Part of a small language model's weights.
Size: 15 layers, width 256, 4 heads of 64, MLP 1024 tanh GELU, vocabulary 1012, 12.3M parameters.
Architecture: LayerNorm before each block, rotary positions, no biases in attention or MLP, untied embeddings, attention and MLP in parallel.
Training: a variant of Muon for these matrices, 541M tokens, 8477 steps.
MLP neurons of a small language model. Each row is named by its layer, matrix (down: output weights) and neuron, and shows model dimensions 96-191. Each number is 500 + 40 x the weight over its row's rms, rounded and kept within 0 to 999. Numbers have three digits each.
After each neuron's rows, "fires before" lists the tokens most often just after its 100 highest values on Wikipedia text that the model never trained on. A number after a token or word is its count.

L7.down617:571436497533524520437450462522461544503553499459484554478515465516491517488440498453469501564493525499534499488499424485523443523571463499441457523504491568537497473502519471537432490537452443453544503554510496566518530480505451510535501524531485483423445484507486508476502490538465462538
fires before: "==" 31, "===" 10, "The" 8, "A" 8, "In" 7

L11.down627:517349527524521480508486486552457487549545514572536483513442476522547512481481540484494519541460594481477563559535553575487501526521491497451467428488482505480540525487455473523439525483459498502548398529499430498513512530501428465529505504399548518472541449575478463515529525502443475496
fires before: "re" 13, "ur" 12, "-" 12, "es" 9, "e" 8, "er" 7

L6.down613:468515515503469461457469495474437481621506529496470470508449449563463509542463460514515531485493559476544537449518528493459453538477481497519511496507505417480497417533504415500547426559485505512501495482463504552508478497484496502538508495521500483406413500444495447533437510458450551479
fires before: "==" 36, "===" 12, "The" 10, "M" 6, "In" 6

L12.down448:515524396502530566467524535477514547491532482466483545513459412484525506548511493533493527452497511473552496417520512475416507405500544519532556479400552453546516492538509551482541465569474495518568451518506451536492498463495464500552497486432499534485491505499482567517419447506500523542
fires before: "e" 15, "es" 15, "y" 12, "\n" 9, "ist" 6

L5.down76:493503447463492489451501422563449502515529512453472504510496451466472488469450494475561542461571502463519513432469507432451481494498522562472534517532498486422398549493603498542479443522465520558525487528571580450504470525446559407608534472512430544485405501510501530498511441510506439531
fires before: "0" 18, "2" 13, "1" 13, "3" 8, "4" 6

L2.down22:512523544552518481501455464401471509561497520516466524505442439441521530364472482446471487549504563537476476502405550456569511514541557628479482533489435463571551474538374480475467416451511581500530497511494559544434462453543570475562515499475469531519540522521405479463512464544483449489
fires before: " as" 18, "s" 12, "m" 10, "ut" 6, "ed" 6, "v" 5

L12.down282:464494566464536585506509472447483556556484482499521586480447478494475448437480545459482493505439487498547462447466517511512519467498434537551497481508554496526460447567499519467440468421531470469520465504451512504497544486571488492415567524460531520479509533485482519506463469468463505473
fires before: "es" 28, "s" 26, "ed" 18, "ing" 9, "ill" 4

L7.down884:507476514454564480460535513498430497565517510492507473468525436556514509477481475499496500476526559511529460524488542447389434502529521524484481491450534504521473469473469457464558449504476536508532474522527488556483477505496514516418551493388487411550500475511478510555587567495492442567
fires before: "==" 31, "===" 11, "A" 7, "The" 7, "In" 6, "M" 5

L2.down676:470487555524520548471535463491546537551493559479548530482602539463476451498460501503505496550501511485462549474517486489584559450480460502480475484467531492490589474480472510423473501498485530461521487538466518538422478482498529443470498552432497480522555492438501533511426515460488523473
fires before: "own" 30, "id" 13, "ist" 5, "ow" 4

L3.down216:575473512538538498466495497507469443549451524507469546567522483520462487450466523459542571515505465454518520496460546507495352514562529436512465479507490508496458411540494469475450553517553545541512471495492457584464500563449521507521554498518480484523485490481499498424509501440492525477
fires before: "==" 29, "=" 21, "===" 12, "C" 4

L7.down666:494493475501475456497503564557555502467560556470500532532578562508492497465499483532410548604491487482535542454547534518472520452511469474497460494526552446498519506555449556538524448459508505528456534535500504554500496517534443496485503467455425486527501460513438538521563484497451501475
fires before: "ball" 24, "ut" 10, "x" 7, "us" 6, "es" 4

L3.down769:494532534572518429455465493477480521404524486563496538515587504497482448445537542465425456520483554446517530511502485526486501579487549543500483553500515530488484516478457461457450494441541529562459426421486492523444525473457483515438522578479456521528508501510532496501489521580555459540
fires before: " (" 24, " " 19, "g" 5, " A" 5

L11.down328:494441521506478522540577489581445496495415532522459522453560484513575451481524477448523549463494592520443520449495474498464617527523510520556502471455512532462506445508567585523458498526430517486524433469397467448465540549463486488488545498473497555421481455552475548456532515540465570505
fires before: "en" 20, "e" 14, "ed" 12, "ing" 7, "es" 6, "le" 6

L5.down597:549521451495460508563509511550523516517504510476487468515575486404489478531529515486522553478482485501433486463473505582511460523484496501479503582477513523530505460609437478521473477451504433435497554507517542405420529461530457495484458509521453504558490519499456491465579489433485432487
fires before: " " 35, "y" 9, "ing" 7, " the" 5, " in" 4

L6.down49:576563552546562489495471502462440559532466492493473445491539550500521507504410530444521530482484472543505506514524414491474370479505531540489526513534456519453511461516462457468488503542483554523503537445508509509500496519493542481596555365493467444467468504511547502515400423532451474466
fires before: "==" 35, "===" 11, "A" 7, "In" 7, "The" 6, "M" 5

L2.down657:471466526560536492473511523472442540465517523498488438505498547545565523434483552469536511559507468542497518505477486504480438495518497521555536459478516473505536475510459520488435444518441522551583462493566443469526504444497499487537565495470522484458485420433453478517433485529534532454
fires before: "ist" 15, "ord" 11, "id" 10, "any" 7, "et" 7, "il" 6

L12.down409:503438468550576499447542475540558522484504465525524491497391525568538462471474524523509486464389572555494451547488497543504567548531596468541518403500534491410479531472496448503516520443497530519477536539534519556557438525491511469520496420453542528464526553489464490527472462556520530522
fires before: " " 53, " May" 5, " the" 4

L5.down79:462441594528458571460516469513450469445508543518485539414430449529464458475436506457538504476487579457440457509402532506515478563482490547479452599512464460513526567478468536478457507523475512492523451557565479503452498490485523468471516501497543460441493512504451466450447463521537478520
fires before: "00" 17, "." 14, "01" 13, " |" 9, "02" 9, "°" 8

L7.down272:556494527491532460501487541487484510526547487508509494475476550472444463519459514539502538523536515501441425450484513507438483485458482461600508480480561442452540418506523435500513476483579466477499413518469488502492492500510462417538489479501487497507456484522495484542527488410525503486
fires before: "==" 26, "===" 9, "In" 6, "M" 5, "A" 5, "The" 4

L3.down321:474442582499509512479458450557516540513494476525544538551480574535538517485406545473548535486484530526497446491488472556447499493511427507438553458515482592527517483531509510410470523487476494510472476571459510502558490551508499482548504458522476478557558518492529463519410568513527453528
fires before: " " 63, " (" 26

L6.down73:560470470552493489530478536480548492547457500506459508520525467563523480492466533515494436490542487524496476561470542462523439492544429424483458513501508483470488436489477546433555506601509499568489431397506503601492515476462573540482500580487500470566465493528511412513546535510462526506
fires before: "==" 37, "===" 10, "The" 7, "In" 6, "M" 5

L8.down723:487468563527506633497542428500514513467462464529546528551496481485511579482469394490521528456432563530517462532471526515515490428520507459536476532422493403538445496484457491482499535523516567503467501484483525441447510509465599532499518591483585454415523531471476556425537466525533516487
fires before: "01" 30, "00" 28, "02" 17, "it" 8

L11.down123:430513483427522549490462467487513526508525471535551460537454438477454435462554481463477492489507489509506528508518449487502477548531407587472520515429487495539526569461468543469429499506559468559510531492504483524586438506411571469490459462480475500519481497541501560450516436528515471495
fires before: "1" 43, "ap" 7, "b" 5, "2" 5

L3.down823:430522459484641515589459490522493505481477484539545499511514498516510428488481573478514509465500495576481478535473457599479474527463468467536481536509493517489482436553466503546465559530478520472496477588530531522449535462453411459533500482492488484513541547475490581549495504490531518429
fires before: " " 34, " (" 6, "n" 6, "." 6, " A" 5, "y" 5

L2.down349:485504525429472523538449411428532544507538517537434502554468524528480454501501510529463462440461476594538512523517510548484448457526502477512490504564427487503548520484511517466560525558439493493560562561518438560488491471550523430476516464445516475504538504469461434492445497516515525512
fires before: "ri" 22, "n" 9, "b" 9, "c" 6, "on" 5

L5.down771:519533525428469532465485486508470501442543507464513464517426507542525501544540467427468551491476533508512448502445570554499467569476445475509516499471490541497512477544472466547471470561533563533467477467460564527561540470467478471536586596479467502516530517507425488503417527503503476498
fires before: " " 25, "ic" 24, " |" 5, " the" 5, "ice" 4, "m" 4

L7.down999:456542542475513536461538488490454597461554513484384533530517481568438515473450500498468489497567552442498462520417457490489448511482484560473537566549480452555520457436489452486522539606408508486568471550409461518518512491489500511469497546502460441522499478525492510485523536454519504504
fires before: "==" 26, "===" 13, "A" 9, "The" 8, "M" 6

L5.down217:534507570470530505513585571542502482437494566501511475437535471521513461454516537488508442496501426520458460523487492487431516524506501514533475519494443511506537481434509508472495452525540604425468499563485549510492620544573517434448538584494490435533483519454516568524467435443475507505
fires before: "id" 15, "ign" 8, "ist" 7, "ult" 7, "c" 7, "erv" 6

L5.down279:500465531489526524524569476439510557536571505459421462506524416483476516466534458477488497487477486415509566507460558493536402502498519477475530482473494498503427462439470478477471489527551449433523479508512473520596548485521523500458517501448471472553469466488505541504473469492560500528
fires before: "==" 30, "===" 10, "The" 7, "M" 4, "In" 4

L7.down815:603477493511517526435492464511454592521445501446491491486509480496459555466421524555503528459508494444478515478381523530530511501474539458557492552465457427445531510554550476418527559559540511491531487557547460455472518506447493526471441546532467505543479474462563448434521592489560426510
fires before: "==" 30, "===" 13, "A" 7, "In" 6, "The" 4

L8.down706:473530564469515482477572477502545506494506471487468489497536557489494457549406498418406535506499503417455452444553526510518488478516462510518470477541469489498483470456497506513432531500450462491452461561489562561558450493493572534585534444522432497475569509431466529591517522479523508509
fires before: "." 29, "," 11, " and" 5, " to" 4, " (" 4

L3.down897:500506420466562566521489505496503524496517420552471508496542571475488518453511528503445416547410526527461511466489499504529566444548492500447467509523489555484514482497478528513516441508543434545476527503579570514515526491524479474538467484462476571459517495613564471517473512433531495525
fires before: "d" 27, "v" 15, "m" 11, "j" 6, "ap" 6, "op" 5

L7.down659:487487480539543487526531473506509472563446529446471447516536479534413507436546505486505515479445500496458560522512489520555467561558420539550484535539479517506449403477548491508516502503512500547486453442517486482498460529503498401506530431453516504465484475535494450511456524437512505478
fires before: "==" 31, "In" 10, "===" 8, "A" 7, "The" 5

L3.down864:509502522509524527417510477497569500486527547456517427478440403551466542436461498479410417515512555508544497557523494499519443506506445474462497550514484571480454439506484526521509471527491521460514447489530527519479492479517480490547497458523555410422518452511468531513534505551503473566
fires before: "==" 25, "ation" 15, "The" 6, "ar" 5, "D" 5, "o" 4

L2.down700:552529513472479433483480519469479552525526531470473508587507499473466558558462522515526566419470483568484505460492523521484532562562451505573395492505565489468491492465458529555476528440550485470541539506517482536484417547526523491463497468532482507454485518519545473519452493455441489529
fires before: "y" 27, "ry" 15, "ed" 8, "t" 5, "ess" 5

L5.down287:561513525471575504530514495502561623520498532533527490496417492456484432535591546546474491461483519539501541460477499482511483484476479499530530531431508493477438482475525540456507474454493448525501502471444470515524533519521523504488584454520556480520469442464487449509510501490424498509
fires before: " |" 26, "ed" 17, "ition" 6, " /" 5, "s" 5

L5.down541:509538565513531491418468518539441511524499504522495474509534552463564499489535524464501491522401462519532491489559475429502581535432512550478478466554511515509527475511490501497524433518511482511489489461498497541547491571556500461487536529578469414466446566457525522532395491489486492499
fires before: "," 11, "==" 10, " ==" 9, ":" 9, " of" 8, " and" 8

L12.down910:468501521505507502481490543500585569490515475572487447520476414519489462484522550452511511502506473468539508604520437450560471475464505519527468584432506479486499526525537464503423560530528456487504465485520453450374593524592534410434578531472582495456472534499512547547538454485460472458
fires before: "ing" 40, "s" 16, "ed" 7, "en" 6

L2.down926:504568478508533547540481574492548544476462479498477537484506555519526466445528507552468447502471593480509462494475457460574442503493460538548523451512457545456547506509483470523540461473520492478447502536517529453423512443487543453489559453480501519438506591485514489521498516511479489481
fires before: "st" 14, "v" 13, "f" 10, "d" 7, "fer" 5, "c" 5

L5.down799:494478523526473518488481498463451545552481494498508508529513445523510511492474485479491534531537502550442496510464485455448419490561558525524570535502505530501500486571466454473522479517424490513554503463464516560485492551477520468541508511551498463453517520533454454530533471468439510456
fires before: "==" 28, "===" 9, "The" 8, "A" 7, "In" 5, "M" 4

L11.down616:587526541504456487496517485538561485510572496507519431497443542489499474452492469482496493498408488599505534491565579483470507524420481510444498446488519489467461508491412500488447450431475495474512493503524515515449464475506497520490509556474454480526503534502512442500517450496517489520
fires before: "\n" 47, " " 44, "\n\n" 5

L12.down319:555439454485461513614482552450557560523474492482551479450474514446472480463578526518539455513509519503564461476518481502553472484537490534498459471480515445517509472575560473501461481515459515483491493435513556497510498416532414421468511550475549535490491432523419508448456502467469441519
fires before: "ing" 38, "ed" 35, "en" 10, "es" 4

L12.down344:517468503516529507574544488481498481540562501456501480564509535483517526456521582537512521431444546491566449479514505517470470449529556554527495433480530565522515510488566489485509499521550488468492439553407468516480449546543641523467478522468505511506454531475547578513453484469445494483
fires before: "ed" 37, "e" 18, "ear" 12, "es" 4, "ing" 4

L11.down601:578499480416478498439451455488530532555524473403492491509458508513517501551476552428442507546581478440495547450542471494486465465419473526537479484460545498517573458538513535474516490513470503521576497497508448463448522546479524500509579452514522533465509552555578451462483497511471453479
fires before: " " 36, "\n" 7, " H" 4, "ock" 4

L3.down901:483449507517444561462482465504520455556440545512482495550541504510465462559539552492569537546525486589510513487545519448560531536505455502491458469460563532489496452496491418538501489471549461549544568447567453563476452513431476518524505453466592519495569517505492543497443507586543501558
fires before: "ed" 28, "ing" 6, " of" 6, "ab" 5, "y" 4, "er" 4

L12.down575:457460486457511493461430324502595608511463512469486549555525524558533471485451507543543490504547453552485481468573463526480536545483531443549572519543482520432528501492505486504536483516529509478532469484525507479567488442488494454444470437516495473468552486486456501516508495435487518464
fires before: "d" 18, "ond" 9, "c" 7, "on" 7, "th" 6, "t" 5